config.yaml
n_layer: 18
n_head: 2
n_kv_head: 1
head_dim: 128
activation: "swiglu"
rope_fraction: 1.0
qk_norm: true
attn_scale: 0.126
bias: "none"
parallel_block: false
init_std_up: 0.0242
optimizer: "muon_variant"
warmup_steps: 30
schedule: "wsd"
train_tokens: 615700000
MLP neurons of a small language model. Each row is named by its layer, matrix (down: output weights) and neuron, and shows model dimensions 64-255. Each number is 128 + 32 x the weight over its row's rms, rounded and kept within 0 to 255. Numbers have three digits each. A neuron's up and down rows have the sign that makes its largest values positive.
Before each neuron's rows, "raises" lists the tokens whose logits its output raises most directly, leaving later layers aside.

raises: "age", "ages", "ague", "hest", "cent"
L13.down144:124108092148144110143120193113182101170113132118128170105131125080160180131064118136142144122189137120158139167067192145105167195148117144148113138137135135149062048152163137165121162091057078096096140180191089131098132126132124070167142101122091161084128097149104082124090111204112173123125140123108096089142095127109129150068125130124115114118114134148159120129155097186132096139087255034135147086106151170129097182137089114137121125077130121092108078148100110130177153147114107151155119091134073113103062172097195142152109101170143131124150144133131141153094109173099179128

raises: "ak", "aker", "edy", "aking", "ad"
L14.down383:151157101098152107055105170134077126092108170137077142169103161134111097174095111154092129099033161107150119125107167104123121145135153135162134138155092139088132102077112173149198142135130142133115053104150149127144102138069146097153156082138115124170060130162136098136221107200133111118148180200116141149127052076104078138112135161165114120079134105188120097106151176132120103170154118165118111172151122139109090120158150073130126110113114130030100190176165175154096117162109114121135133161111142192136105089152093119119157162094186127095118145169116158091126091146138078133

raises: ",", ".,", "\",", "ground", "ago"
L15.down391:099124142149134124103051127128146085110152174125130161136137143152121074120132095138100154102157179108131130144093051146133139127139187163139141162171189097071111099127146056100114159126158185132086125133100119138160119106167123067146143170143140138132165134112123124120128133134124147085159119088132118086122104135158139145147147115051106124135138131067083140107131156065136188061163171108103136135109079123141152145128113094118125162172114157126157127122159077109181129155098147120121137094132121171163075109139115104148107150089088146121121114071155141119087024188142172134

raises: "ham", "h", "hi", "ha", "orth"
L13.down211:095137133154120167104081134114175137157125080128148106176097098125131113144109157139176124117122128127141173169149143116139138119163132101095135130102157093108161143090151117181144110169144104104103177173117132095187183151066141122171101141079120113139132093108094085070145190179092177108112094115170098188103128183109102159145077112145168094085174084165133113167200130118110135045083100081196093150037143158133154115107125069171094136110106113162137092115183174125131107169102154148100118125132130133195148116138095194100129189168098117084167080094175152114098084146114142109

raises: "ine", "min", "mon", "akh", "ines"
L15.down93:118130084167090136119156135114124184120105161085075104162136111065140103189147129120140136060120114088047162149145120096147098170220158147137120173159105138130126123125099114127134056117120111154088080082130171114127115137122154134156115042086122118114082124141141115173125107157114094124123061143217184154155132148155184155110110097105116121178118100124138115116181082110114146182151130117091128094123165078084142084103063093139106064180126130121149130164158153095169125101147160168099157160108134089062079064148108164131145088160173139126149154192193113082133142163167115136

raises: "z", "za", "ze", "ud", "agon"
L15.down284:131152112138169147108113126154099144093107164118138101132171181156158161134100154084074109130137132111161133119139161173177069121130091074100102125089097200105108116149123172136131135138112096129087133148130165117156086045097153119179106076107142098131113091173103098131159141115201070136159160097090155109152122120148170144017132080140144104087069103165125152096156126140137134154180092150118075121097139126083171175100120106128138129134091095104180174126119152175128161122136100106146112078117181116084060152114136089163141120140156110099107148175172083127144129103128065089

raises: "h", "han", "hi", "ho", "ha"
L15.down383:135144075102148097086085135106144137097097178146133098088115151132082113138121160201102136157086161110093151130080094106113141135096099133196111106104086104143112131136071079165093119138113117118117112134153118168136135155038090081107108196174113149118155122159077206097094121146096153139102176141175127164166188110122150146131115109164047139116180132142137152131140128130108101176132109091195092129180148147128114123129129105089131135200159172173051142072132164137129187101120102120108104134103097136160110156152151184117119150099190132176150159202198106159110107119162087093

raises: "ble", "ceed", "duct", "duction", "ject"
L12.down39:141104150128129090107156117163105176152138208093157105127099088187135141136114089133131114151133152096125120158108153155091105094114155079107143086179076170176120128099165094110103106127134032120132105140102181109142098174116146173140123178090127127130114174172072136105109080141146063069160072111069136102138110129150102138159152119095113142142174142144164117113122160092094134107092100158205085111147125119135128140134097170079133171171142090146129175134129167087083109107120123104134121143136118156138082151162182055171071165132117154137183101242181114095121157115084168112

raises: "au", "za", "z", "gan", "ille"
L14.down103:109166117120126181063138176111124124129109159086108129155171156122114123173129158107121170100135111137154147157124163120191097133109130099094072110112103148107124128179181170166093185166095131163114138128114174070204083163093170119104100017087122091108161127136122122104156090107127127154095088086145095135122043107124113131109132080109064095110071143096059142166142154158139127148146152090102148087160055102171125100104128178146104122068157111117154112168049155161125122069125139171142099075130117119114117139118085097124149157121163118130129048104182099158154141150149153075

raises: "ization", "ised", "ized", "iz", "ize"
L8.down445:074141113129141112124120189123111186109156123099146120108081083147142110113131118099140132141148080115135084106183116122168093173122163134141159119105083188135097095135124101156138117126169165143154116150136124131161141079106135104082148061047133199115140190154113100144088164104139161121139135108135161118143147159119115173138123058133155093138164106109118206163120146176181107184153118154103156219124180150154162152186104124121188140157100175137117136165103142155038162158148135080065093108167110152111135148095152176128121135168156133203173117106090084115094082131149143112